MLP neurons of a small language model. Each row is named by its layer, matrix (up: input weights) and neuron, and shows model dimensions 80-175. Each number is 200 + 20 x the weight over its row's rms, rounded and kept within 0 to 999.
Before each neuron's rows, "fires on" lists the tokens most often at its 100 highest values on Wikipedia text that the model never trained on.

fires on: " to", " by", " for", " in", ".", "ing"
L3.up1168,227,186,167,179,204,199,228,200,160,173,167,183,199,198,179,200,181,188,191,183,210,218,196,226,205,201,207,185,193,207,202,166,206,210,186,194,204,233,192,206,147,184,204,199,227,181,195,155,161,180,195,172,231,207,203,144,180,209,186,196,185,212,183,196,204,203,211,213,199,195,226,189,224,186,193,197,252,180,219,218,196,174,234,196,183,245,202,242,198,208,242,208,233,230,193,177

fires on: " more", "ly", " so", ",", " and", " most"
L3.up669,216,189,221,202,147,200,197,251,200,201,206,174,195,194,200,243,196,200,203,213,187,179,181,181,245,194,250,226,195,186,204,185,219,183,242,217,201,197,240,225,206,197,223,169,184,216,216,207,195,206,166,200,167,185,206,173,218,173,204,240,213,184,203,198,180,167,176,212,220,203,187,184,203,211,210,214,234,172,203,175,205,200,177,210,179,163,229,246,210,238,190,220,161,194,201,224

fires on: ",", " as", " and", "av", " As"
L5.up1134,191,242,232,186,166,195,185,165,188,175,180,201,213,199,180,207,205,175,195,201,154,212,170,194,203,162,226,197,185,205,215,227,244,196,212,224,227,158,179,183,174,225,216,195,176,204,229,197,182,204,178,195,211,186,235,229,202,216,215,202,162,173,230,216,172,177,204,235,178,205,190,200,187,190,181,216,199,211,193,199,179,205,223,232,182,205,193,204,206,199,184,165,226,207,173,223

fires on: " sl", " Sl", "l", "adel", "25"
L5.up634,236,213,207,177,223,163,216,196,186,202,187,225,204,188,198,240,213,203,199,188,193,194,195,191,178,230,197,197,203,200,194,214,193,233,218,219,222,202,205,158,185,176,203,192,218,229,181,203,221,233,228,190,197,169,229,191,208,188,195,212,164,243,201,207,181,174,203,233,228,224,220,210,202,175,187,219,190,203,193,215,184,159,194,202,213,235,204,202,199,171,192,234,194,170,203,202

fires on: " st", " St", "vers", "vent"
L3.up1529,219,235,180,164,162,191,204,204,189,191,218,212,198,186,232,173,191,197,177,194,212,224,198,217,211,214,178,178,201,194,200,197,242,206,219,208,230,190,236,210,209,197,219,184,192,204,231,170,167,175,240,185,213,189,185,218,235,205,189,219,163,175,206,201,191,219,191,179,185,194,242,166,202,193,220,184,169,206,180,220,178,212,173,185,200,207,209,215,176,211,204,204,212,226,175,189

fires on: "\""
L5.up1197,196,208,204,204,197,197,187,215,160,189,183,227,197,239,212,205,211,177,182,197,181,224,228,181,169,212,217,195,185,218,213,212,195,209,244,212,214,193,214,166,178,214,230,194,180,178,205,228,217,192,190,226,184,168,206,205,225,199,198,194,220,197,201,176,220,205,203,199,178,188,239,208,212,241,174,208,206,221,180,203,205,209,204,193,207,181,220,200,229,195,159,200,194,212,231,196

fires on: " ", " —"
L5.up301,201,206,228,225,215,233,157,224,190,164,197,211,238,226,195,229,198,209,200,217,161,205,207,174,199,212,231,194,169,202,199,180,177,214,196,189,195,204,212,182,246,201,194,177,199,193,215,210,228,250,201,158,208,166,207,173,197,184,206,179,202,197,167,181,217,188,224,179,184,202,211,188,199,216,197,228,214,229,164,174,224,206,233,200,202,208,245,185,192,179,213,196,205,206,235,222

fires on: " and", "p", "v", "m", " so", "b"
L3.up716,213,158,170,194,165,171,173,179,179,232,198,185,188,235,227,199,176,181,210,193,171,226,215,205,181,178,202,192,170,213,185,213,195,200,194,208,230,196,208,203,182,239,219,230,194,231,209,179,185,178,202,202,213,217,237,161,215,208,198,198,227,206,209,166,202,218,213,210,176,194,183,211,189,206,194,195,223,170,196,190,192,186,158,196,199,178,201,182,201,205,187,206,187,193,202,213

fires on: " to", " that", " "
L3.up1357,211,193,179,208,177,215,209,165,208,143,201,207,205,218,219,213,219,190,214,224,188,194,226,203,229,229,204,220,184,189,198,190,199,168,183,198,178,174,187,208,215,208,171,187,204,169,176,188,212,192,207,232,185,187,219,210,203,224,176,193,205,231,209,198,211,175,177,202,168,224,204,165,239,193,203,202,174,199,172,240,188,216,200,210,210,169,215,190,191,180,212,188,194,168,212,229

fires on: "ar", " he", " of"
L3.up496,162,172,191,173,213,169,244,209,179,231,203,208,180,217,182,172,186,201,183,227,180,229,190,179,183,227,194,202,206,163,204,176,203,179,244,224,221,183,185,200,197,159,224,192,203,213,184,186,186,224,203,226,160,199,216,184,214,213,213,207,205,200,253,196,208,212,174,178,227,219,189,194,191,225,213,197,208,208,192,183,170,191,172,186,225,175,196,190,189,225,187,228,192,193,226,256

fires on: " a", "==", " spec", "pec", " offic"
L3.up845,183,214,180,197,170,226,186,203,158,198,185,202,214,221,198,203,186,177,243,218,168,224,227,233,212,174,210,167,196,200,201,217,204,195,208,220,188,186,188,222,187,211,183,191,192,186,184,186,203,195,151,224,161,184,223,192,203,194,195,186,181,193,220,208,173,186,211,198,207,219,192,187,193,214,217,212,238,178,181,200,213,210,215,220,183,219,219,216,209,202,246,205,219,184,230,207

fires on: " g", "G", "-", " G", " port"
L5.up716,203,212,186,195,165,186,244,201,200,212,213,228,190,225,213,224,218,207,214,161,227,202,200,210,238,197,203,225,214,227,182,198,197,246,172,187,192,226,227,243,183,183,205,200,218,175,206,203,180,230,223,199,235,219,188,176,223,226,146,164,209,181,186,209,183,183,201,190,222,191,223,214,214,203,192,186,193,172,228,219,220,189,216,224,185,194,185,217,200,224,219,218,180,200,240,237

fires on: " a", " Com", "ad", " for", " third", "en's"
L5.up256,205,195,211,241,178,214,201,203,205,171,199,195,226,171,191,167,159,228,182,192,190,204,184,191,227,185,198,203,198,215,222,192,206,201,232,189,190,208,171,185,191,192,175,195,183,215,160,232,178,195,203,194,202,230,222,228,189,192,188,191,187,152,191,212,211,248,181,191,197,213,194,235,217,198,203,189,203,222,221,205,185,206,219,202,208,214,212,234,216,205,198,211,175,183,212,219

fires on: ",", "."
L5.up1376,228,177,216,165,181,151,205,197,195,181,212,190,229,189,172,183,168,177,166,197,182,187,228,169,217,208,157,170,221,211,205,193,183,208,240,219,217,202,249,200,225,188,179,228,225,185,203,184,193,157,196,165,187,185,218,219,183,148,193,196,170,202,162,182,211,175,198,188,201,218,235,177,220,225,201,199,239,199,196,196,202,219,171,214,204,191,187,209,187,220,178,203,162,184,228,188

fires on: " St", "4", " st", " ext", " rest", " port"
L5.up505,180,191,167,167,176,205,207,222,194,222,237,187,208,213,155,210,188,232,202,181,204,232,182,177,210,202,185,199,205,202,208,189,176,201,201,208,197,189,219,204,215,224,222,201,199,187,191,189,195,168,213,197,187,208,211,215,199,230,197,216,194,186,186,199,189,228,208,226,159,172,194,188,191,218,192,156,190,207,185,204,192,184,211,166,249,213,203,220,204,192,165,213,185,167,204,233

fires on: " |", " ", "um", "ronze", "b", "k"
L3.up958,182,198,192,204,194,174,207,216,204,183,196,195,184,177,213,202,235,224,200,203,198,188,216,189,211,197,195,191,152,176,217,208,202,194,168,172,228,202,188,201,200,201,185,209,244,216,173,220,236,178,217,205,223,219,246,191,221,222,199,220,212,162,203,189,222,212,230,204,187,194,224,200,211,224,180,218,182,222,217,167,200,205,184,200,200,201,182,197,170,186,210,196,200,189,207,166

fires on: " was", " were", ",", " as", " been"
L5.up691,205,181,215,181,217,185,199,190,226,212,171,195,200,197,231,196,229,214,190,193,193,228,190,210,230,222,191,200,235,202,207,222,192,211,189,207,215,232,192,189,198,212,183,212,216,220,204,223,193,212,185,236,222,233,196,205,207,156,190,228,210,175,156,192,222,210,179,213,211,203,217,188,187,175,240,198,169,156,199,203,173,205,214,204,241,231,180,180,221,185,180,196,226,187,202,209

fires on: " qu", " under", " per", " at", " different", " a"
L5.up1027,218,212,178,211,204,211,215,179,182,208,175,199,219,207,164,172,221,233,235,204,205,179,179,163,214,189,178,179,201,209,204,220,194,196,217,200,187,191,189,211,182,204,207,203,190,177,201,213,161,199,220,210,201,192,224,210,214,177,204,218,229,246,186,183,188,190,175,198,173,220,149,173,221,189,162,165,186,178,208,173,214,212,208,202,214,188,192,196,228,203,186,219,162,180,246,185

fires on: "m", " of", "d", "ar", "p", "f"
L3.up167,201,201,187,171,218,206,191,161,233,201,211,202,216,186,199,144,173,192,199,171,230,169,260,221,212,171,184,205,184,212,187,197,179,217,206,195,166,217,199,198,176,222,168,191,173,197,213,167,193,176,180,220,181,223,203,176,201,181,205,206,205,211,225,186,198,216,208,182,193,211,209,238,195,215,184,205,233,199,197,223,205,187,191,170,219,161,210,151,204,201,205,228,236,190,219,199

fires on: " in", " was", " of", " on", " for"
L5.up767,212,227,162,220,192,201,172,216,185,204,190,192,202,189,190,192,235,199,208,183,161,216,218,226,226,214,201,153,188,193,193,191,188,201,201,199,193,217,223,216,163,196,198,191,225,214,188,181,173,206,204,234,210,187,243,177,180,213,200,201,189,162,180,171,172,197,181,197,199,199,227,179,179,192,227,191,224,205,197,201,224,200,220,219,199,215,185,186,171,233,240,170,229,212,204,190

fires on: ",", "),", ",\"", "\","
L5.up1369,222,182,203,216,199,188,206,229,191,191,226,186,186,194,200,152,167,227,219,199,206,182,195,179,192,167,154,224,181,238,203,205,174,209,208,189,204,181,178,179,210,232,187,184,215,213,214,240,165,179,200,193,198,171,204,192,186,200,224,209,195,215,196,206,202,195,182,193,170,220,189,173,261,178,188,216,195,236,198,198,194,173,234,191,174,212,202,176,221,191,196,221,186,158,200,240

fires on: ")", ",", "),"
L5.up1248,212,224,200,188,169,198,191,164,162,196,193,181,239,188,222,220,189,228,226,207,198,211,197,204,178,198,186,225,197,185,219,202,198,199,213,202,212,192,222,157,182,226,179,191,191,185,192,216,156,185,172,204,189,155,208,173,241,186,219,200,202,230,208,215,248,196,205,217,171,161,210,216,219,184,166,218,241,201,219,238,170,164,212,201,188,230,236,222,194,217,214,178,205,179,206,210

fires on: " |", " No", "\"", " Year", "|", "."
L3.up1214,227,212,220,218,202,189,190,182,203,207,166,175,203,203,200,187,193,206,185,210,193,177,222,206,203,213,187,200,214,220,203,204,216,195,200,170,237,214,174,192,172,211,203,177,201,194,222,216,181,162,209,202,199,171,178,185,206,203,220,208,200,184,199,231,275,192,176,211,212,202,243,230,204,188,170,216,214,220,218,247,163,195,167,196,229,228,231,206,217,203,206,217,195,214,200,221

fires on: " a"
L5.up71,216,235,175,211,187,211,213,213,211,251,197,167,218,169,183,166,211,234,196,212,167,203,181,191,199,199,193,201,220,240,226,184,215,213,232,183,185,189,186,204,176,200,189,189,205,207,208,224,227,190,206,170,185,228,194,176,184,184,207,217,204,184,169,223,195,209,203,204,171,177,183,210,198,192,140,182,200,173,261,186,216,185,234,199,181,217,218,228,185,202,230,211,169,224,224,202

fires on: ":", ".", " (", "ou"
L3.up731,191,219,203,230,222,188,197,199,191,203,229,194,234,191,200,233,215,190,185,207,172,167,171,198,214,235,188,232,210,231,187,209,191,229,230,172,204,169,222,185,181,187,164,237,193,203,182,169,223,203,197,202,190,187,208,185,209,180,210,154,227,199,173,192,175,234,222,199,222,199,163,197,200,220,209,187,231,177,219,213,226,200,210,183,196,186,226,194,183,206,216,217,198,192,189,185

fires on: " of", " member", "er", " player", " role"
L3.up64,221,235,188,202,214,227,218,212,196,194,205,219,239,182,179,180,156,216,187,225,195,214,213,189,184,210,221,177,179,196,205,206,197,172,198,229,203,196,210,208,233,180,197,196,240,216,194,190,171,243,185,228,201,208,229,206,223,208,189,221,189,205,268,164,230,216,243,200,213,197,215,178,156,224,196,164,214,220,174,187,204,193,172,183,204,178,169,210,218,229,171,206,249,190,192,209

fires on: " b", "B", " B", "b"
L5.up1233,174,208,230,212,195,229,190,171,194,187,185,220,214,218,200,183,233,197,249,206,243,178,189,170,225,187,215,212,212,207,231,210,190,202,207,195,206,225,169,189,210,215,197,199,201,212,195,199,190,184,212,212,221,180,210,207,230,154,197,206,164,199,195,186,193,210,210,172,187,184,211,209,199,211,215,191,180,170,205,199,185,182,233,229,166,196,165,177,210,182,178,212,200,191,207,189

fires on: " to", " at", " would"
L5.up661,148,210,211,224,215,203,233,189,189,165,214,219,194,218,168,179,229,212,187,236,215,193,212,193,228,192,206,193,201,168,197,218,207,169,212,217,228,174,193,179,196,218,216,230,188,196,202,177,220,199,215,172,190,224,231,221,221,209,188,184,223,197,183,175,194,178,148,212,155,204,212,175,212,205,178,221,216,211,226,234,184,170,203,237,218,186,215,224,177,194,204,204,225,178,176,202

fires on: " and", " which", " that", " years"
L3.up1194,154,210,192,189,207,189,224,165,185,201,185,200,213,202,183,215,201,198,190,229,169,214,216,241,177,226,165,190,238,202,219,199,205,188,170,223,200,192,235,185,231,187,199,192,216,201,188,180,217,212,194,190,222,178,199,225,183,169,214,223,188,193,188,187,214,210,195,187,216,219,184,167,182,227,207,222,184,222,203,166,194,221,198,216,267,171,171,200,188,176,174,229,183,184,185,217

fires on: " Z", " st", " St", " sc", " Sc"
L5.up187,197,213,153,190,219,177,198,191,208,231,233,187,239,174,201,172,180,212,180,212,214,211,192,202,213,208,217,205,168,192,227,190,225,236,231,224,223,162,223,202,185,161,226,194,216,184,208,200,191,195,185,220,200,190,190,181,228,218,195,194,230,178,225,169,188,205,224,209,205,227,231,173,186,182,209,197,187,194,203,206,206,193,196,203,195,189,214,194,218,197,205,193,183,225,195,214

fires on: ".\n\n", "."
L3.up1108,178,199,234,204,175,197,187,195,203,238,240,207,239,182,202,202,219,224,205,163,206,201,218,251,218,192,181,235,194,213,187,193,222,197,227,214,209,189,188,208,210,229,218,171,211,211,187,194,235,206,185,186,169,209,221,232,229,218,171,196,215,239,186,145,202,187,195,196,205,234,187,183,205,213,229,226,184,210,161,203,217,198,218,216,245,173,210,182,257,183,195,178,222,225,146,191

fires on: " ("
L5.up115,179,222,201,202,200,194,207,173,192,236,224,209,219,220,169,177,200,187,165,203,185,180,212,220,196,226,208,203,176,232,208,203,201,218,229,210,198,167,214,208,209,208,210,194,196,191,210,151,191,210,195,233,214,190,206,168,222,148,205,186,213,165,165,196,172,203,213,196,182,197,195,180,205,209,185,178,200,199,199,176,189,174,191,196,187,163,218,207,146,212,207,228,180,192,174,186

fires on: " c", " b", "c", "C", "b"
L5.up524,190,212,234,154,227,213,228,147,173,195,167,186,179,238,206,189,168,192,210,226,214,214,200,176,214,180,204,195,202,178,207,238,165,223,202,207,189,250,172,212,188,206,204,190,231,202,209,209,195,194,178,217,203,171,223,202,237,189,234,205,208,192,179,178,205,206,191,192,198,240,190,221,207,208,217,197,213,206,189,198,211,189,209,219,208,213,164,239,205,186,198,180,214,213,224,192

fires on: " g", " G", "ronze", "c", "uk"
L5.up493,177,176,205,152,155,224,237,210,218,237,192,187,207,201,185,212,199,196,195,184,224,200,167,178,210,190,187,223,199,207,221,200,177,200,178,222,160,206,223,234,167,171,226,175,208,215,183,188,213,233,202,195,218,199,206,160,207,182,190,218,193,201,203,181,195,198,196,198,210,223,182,233,241,191,224,237,228,188,268,183,188,175,202,204,181,220,193,222,142,219,205,220,209,191,178,213

fires on: " of", " National", " Public", "ic"
L3.up1040,192,202,223,156,209,186,231,188,172,210,190,217,167,230,184,183,192,189,215,223,198,207,188,180,213,189,206,226,231,204,233,223,232,181,203,203,198,184,192,197,193,216,238,201,187,198,202,210,241,185,168,261,214,211,226,167,195,173,217,195,196,186,202,221,181,193,221,167,169,229,182,243,254,188,210,239,184,225,183,202,143,211,170,172,186,203,215,217,188,212,215,205,212,191,197,227

fires on: " b", " F", " f", "F", "b"
L5.up330,170,234,222,212,167,219,179,180,193,225,217,196,187,207,208,192,222,229,199,203,206,217,194,173,187,192,236,172,221,182,191,231,193,204,229,200,185,198,203,201,228,201,206,175,226,220,213,196,204,230,219,185,169,198,189,218,233,217,168,217,200,250,212,189,194,195,193,224,214,199,233,227,194,176,178,206,189,208,206,204,219,199,196,190,160,231,204,207,171,182,198,173,201,182,191,215

fires on: "y", "an", "m", "on", "ut", "my"
L3.up147,200,211,193,187,177,216,213,210,182,216,175,192,217,201,215,166,151,232,175,197,151,176,191,200,189,207,187,198,216,198,201,224,200,201,186,171,174,184,177,206,189,177,200,209,208,200,191,173,228,210,153,151,199,241,189,212,184,190,204,196,208,208,174,230,244,218,221,186,194,197,174,213,225,184,205,196,221,211,212,185,185,200,223,203,224,171,216,223,189,208,210,178,189,182,196,179

fires on: " ", " R", " Be", " H", " Man"
L5.up1509,177,190,192,183,200,206,182,206,181,186,197,173,139,178,189,190,222,178,198,199,185,193,187,194,228,167,265,207,206,207,209,206,180,202,197,216,190,166,204,162,232,206,180,201,216,236,216,218,208,221,206,197,222,173,171,211,203,176,199,189,186,216,208,177,171,212,216,224,185,208,221,180,146,177,185,190,191,203,234,220,214,179,216,225,177,177,174,213,186,181,182,233,203,181,221,223

fires on: ".\n\n", "|", " are", "\n\n", "."
L3.up1394,227,199,211,201,186,173,188,171,222,246,189,224,199,169,223,204,234,230,193,202,198,214,208,186,192,227,181,237,240,226,202,202,194,213,175,200,231,198,201,216,199,200,213,141,184,220,207,208,151,182,209,196,191,176,209,173,211,202,182,237,195,207,166,186,195,158,228,199,191,188,212,185,179,195,192,202,213,204,187,177,215,166,173,207,221,201,211,200,210,203,185,209,197,241,202,198

fires on: " and", " for", " st", " ", " to", " but"
L3.up1292,188,189,194,222,188,225,203,195,213,184,228,216,232,208,191,199,235,206,209,222,246,185,185,198,224,213,201,154,211,179,191,183,195,167,202,191,184,209,233,204,254,216,215,199,185,207,209,219,209,204,217,195,181,178,180,193,228,235,199,181,170,187,172,211,186,187,179,227,189,206,201,208,203,186,208,209,185,194,201,193,178,188,212,179,200,180,228,197,203,170,169,225,205,216,187,207

fires on: "8", " Roman", "6", "ode", "0", " Die"
L5.up1462,183,191,215,257,212,180,218,175,193,207,233,208,204,218,213,215,173,198,198,218,191,201,240,198,201,176,186,209,184,210,180,217,206,193,173,221,217,214,234,193,212,205,241,184,217,221,186,176,213,211,199,197,209,203,181,185,183,213,217,188,191,225,220,191,209,158,198,170,200,202,197,158,213,209,189,208,212,175,238,219,219,195,219,200,181,195,217,214,199,227,184,209,203,192,207,218

fires on: " ", " T", " of", " War"
L5.up1442,179,229,189,191,219,156,209,187,183,206,212,237,225,234,204,175,190,209,178,233,219,212,154,195,189,208,175,204,225,180,174,168,198,184,211,203,190,205,238,170,200,174,210,209,198,166,170,178,199,224,215,193,218,206,202,211,191,236,183,178,196,189,199,185,178,222,194,194,183,204,178,166,213,147,196,229,207,198,189,207,190,205,206,202,210,202,209,208,187,199,187,225,198,184,191,247

fires on: ".\n\n", " and", "."
L3.up156,173,201,206,168,187,211,210,161,186,183,235,190,163,202,201,196,216,198,216,222,184,198,207,200,186,211,179,216,204,192,212,187,207,191,209,189,189,223,209,174,210,212,208,186,190,190,177,209,213,191,149,198,177,173,215,218,196,222,190,179,202,211,189,185,225,199,195,214,183,199,143,211,220,223,248,191,141,249,187,217,192,191,193,218,255,165,219,129,170,234,201,235,196,194,196,192

fires on: "ic", " by", "an", "st", "ch", "ian"
L3.up654,220,195,176,189,223,256,225,179,198,221,210,200,199,260,194,179,213,200,199,224,183,221,219,206,206,185,186,203,203,207,227,205,192,178,156,212,206,187,170,186,197,199,167,213,221,176,194,226,223,171,217,179,194,200,196,184,199,186,214,197,178,185,197,169,198,207,218,182,219,211,210,174,194,182,237,170,184,167,182,197,217,188,228,195,194,197,215,208,196,164,205,218,177,187,184,211

fires on: " the", " part", " was", ",", " as", " became"
L5.up988,187,197,222,205,151,207,208,199,183,212,218,204,218,211,148,193,209,206,196,220,213,210,194,201,189,161,186,171,213,221,176,196,203,214,215,198,191,184,185,203,176,177,171,241,190,207,188,215,159,220,198,174,180,217,206,205,215,199,225,220,225,176,223,230,207,222,186,197,160,224,214,222,204,201,213,211,206,217,169,194,197,222,202,222,186,201,242,240,221,197,163,196,247,195,182,216

fires on: " ", " |", " $", " did", " of"
L3.up1085,196,195,191,211,177,215,190,196,198,195,238,205,217,211,191,203,214,218,165,200,194,198,207,208,208,219,187,175,190,188,233,156,178,212,217,196,205,183,220,223,195,182,211,204,213,223,194,247,269,202,192,188,208,234,206,197,207,200,215,225,174,203,197,207,216,204,235,226,189,196,219,193,206,191,236,173,201,204,188,182,181,198,182,214,254,176,233,200,198,177,204,206,229,182,213,210

fires on: " |", " ", ";"
L3.up172,152,196,176,184,211,219,241,200,193,221,195,179,155,190,192,203,234,203,211,171,232,180,202,197,195,206,224,225,156,212,210,175,182,200,206,161,189,190,242,221,208,183,187,177,197,205,191,226,224,189,179,218,175,235,199,203,221,207,210,186,175,174,187,171,200,215,219,216,205,182,209,222,207,165,193,233,186,165,222,231,156,241,194,219,203,216,193,191,197,194,191,206,207,215,201,188

fires on: ":", "omm", "m", "f", "eb", "ord"
L3.up580,217,213,168,211,179,176,222,169,203,240,213,210,202,206,227,218,208,181,215,208,251,183,195,197,214,162,206,162,214,226,162,206,195,190,218,176,194,205,224,199,177,210,207,219,169,211,178,179,204,177,149,174,202,190,209,180,153,204,184,208,201,211,219,183,208,178,198,205,180,199,192,230,208,161,230,243,205,225,196,193,179,194,196,184,197,206,183,196,151,172,187,241,220,185,209,210

fires on: " The", " the", " of", "'s", " a"
L3.up418,173,189,203,234,217,230,200,193,189,221,238,214,185,196,175,183,215,214,188,189,187,223,217,196,187,221,181,212,207,192,199,209,216,185,203,223,210,191,200,212,185,217,188,190,230,238,202,186,212,188,207,199,201,176,220,197,187,181,224,224,194,186,197,231,227,197,189,187,204,210,195,191,219,232,216,191,189,193,188,226,220,201,156,215,188,148,166,211,171,230,224,237,217,186,204,212

fires on: " ", "an", "am", "ad", "or", "al"
L3.up9,178,181,227,160,194,203,215,230,220,184,195,208,195,206,184,184,184,208,197,220,162,194,233,220,227,222,208,196,173,155,213,157,185,203,204,171,196,207,219,230,235,189,184,206,198,205,209,173,191,196,203,194,204,200,184,154,194,183,199,205,215,193,204,203,225,154,202,193,230,199,202,232,241,225,209,214,215,208,187,188,250,233,211,199,186,205,237,209,199,203,168,218,229,198,234,216

fires on: " more", "l", "ly", " La", " est", "est"
L3.up1334,170,186,222,196,192,176,203,200,191,210,199,216,169,208,181,214,184,221,172,151,176,188,198,226,234,188,231,199,204,183,189,187,224,201,205,216,240,220,192,210,220,166,196,195,187,211,253,191,174,201,211,188,205,180,174,201,248,174,209,220,220,232,200,196,204,225,198,192,211,190,191,182,211,203,209,223,202,181,200,210,198,200,209,197,213,186,178,235,206,209,188,207,153,182,219,210

fires on: " that", ",", " were", " to", "ing", " of"
L5.up77,183,200,199,211,212,191,188,215,175,195,194,192,202,235,205,203,252,216,236,220,222,185,197,197,191,220,223,198,240,213,183,218,181,229,189,193,241,234,204,179,188,194,182,211,194,190,200,198,192,210,212,225,179,215,208,186,224,192,206,188,208,186,184,222,202,221,195,198,184,206,216,206,206,208,206,156,195,196,207,194,207,212,194,187,238,196,204,223,205,201,187,222,239,223,225,190

fires on: " sp", "l", " pe", " gl", " associ", " Sl"
L3.up760,216,256,193,170,216,171,199,179,222,207,238,203,186,195,223,202,227,191,193,218,244,199,152,228,176,236,214,169,219,266,183,181,206,222,216,217,210,197,175,169,205,163,202,227,214,205,215,192,191,219,216,198,206,188,215,218,185,188,216,203,197,216,205,201,180,192,236,225,189,183,204,191,204,189,188,201,225,224,200,209,184,214,223,198,227,197,154,203,213,165,162,194,198,203,201,173

fires on: " ", "8", "6", "7", "1", "0"
L5.up424,184,226,203,201,209,180,209,200,218,216,212,219,175,213,172,193,214,200,210,194,201,145,225,157,242,174,189,220,172,194,192,222,194,209,187,202,194,224,253,206,197,182,238,194,196,187,223,214,180,190,216,175,184,188,202,212,228,228,196,180,228,210,203,143,221,202,200,167,187,188,234,199,213,191,205,214,189,177,204,208,212,182,197,208,200,219,204,184,233,205,200,223,197,213,173,204

fires on: " a", " was", " is", "\"", " that", ","
L5.up458,160,201,206,193,194,212,201,198,212,179,191,185,206,218,219,185,238,169,215,223,193,223,213,191,185,236,229,204,185,199,214,220,193,204,217,232,187,185,220,163,192,163,183,173,186,194,179,204,206,183,218,189,181,213,190,195,199,152,223,200,187,173,171,220,227,207,165,185,164,144,215,206,228,164,182,195,196,211,226,216,229,204,209,237,237,251,248,218,190,210,180,214,188,180,220,203

fires on: " to", " and", " of", " in", " by", " from"
L3.up1499,189,212,207,225,189,203,203,176,204,220,196,216,160,218,207,198,192,170,210,216,222,173,199,210,195,177,195,183,181,197,197,223,219,191,220,196,205,201,181,171,179,215,199,173,174,174,199,208,190,228,192,187,202,169,209,215,215,201,194,199,220,164,168,215,192,186,221,227,220,214,200,181,219,185,224,213,180,240,229,204,164,193,191,237,183,206,248,172,190,241,178,201,197,213,197,188

fires on: " I", "I", " \"", " ("
L5.up598,227,211,207,194,228,185,218,226,216,230,208,217,163,217,213,204,203,208,210,153,201,164,194,222,204,213,220,185,201,231,214,193,253,219,229,219,201,186,212,188,190,188,182,212,200,208,227,168,206,176,162,232,201,212,200,213,194,179,199,219,207,192,198,165,195,184,205,188,199,212,198,212,170,184,194,156,180,185,223,209,207,193,190,199,200,174,220,206,206,188,221,242,203,224,165,233

fires on: ","
L3.up200,261,207,196,208,226,196,219,188,162,174,203,190,223,174,217,140,211,216,195,192,173,232,209,174,207,231,169,175,238,200,211,167,169,196,194,197,256,201,241,201,193,208,192,205,193,202,216,212,199,170,207,228,182,191,184,225,174,173,154,205,173,214,220,184,190,211,186,198,192,218,198,226,171,209,191,174,182,220,196,209,186,216,199,186,190,201,159,216,208,208,152,199,213,209,229,231

fires on: " at", " At", " Sh", "At", " Ah", " sh"
L5.up354,181,164,228,226,172,187,220,198,187,213,204,173,201,228,167,173,191,195,207,228,239,193,197,229,164,185,200,230,191,180,183,193,233,211,193,187,235,183,185,189,202,217,259,202,164,198,216,200,196,205,192,147,186,201,188,198,192,203,153,172,191,218,199,188,204,214,196,184,206,200,164,165,197,204,174,187,198,225,185,192,180,207,191,202,223,186,208,188,176,174,186,185,185,193,172,238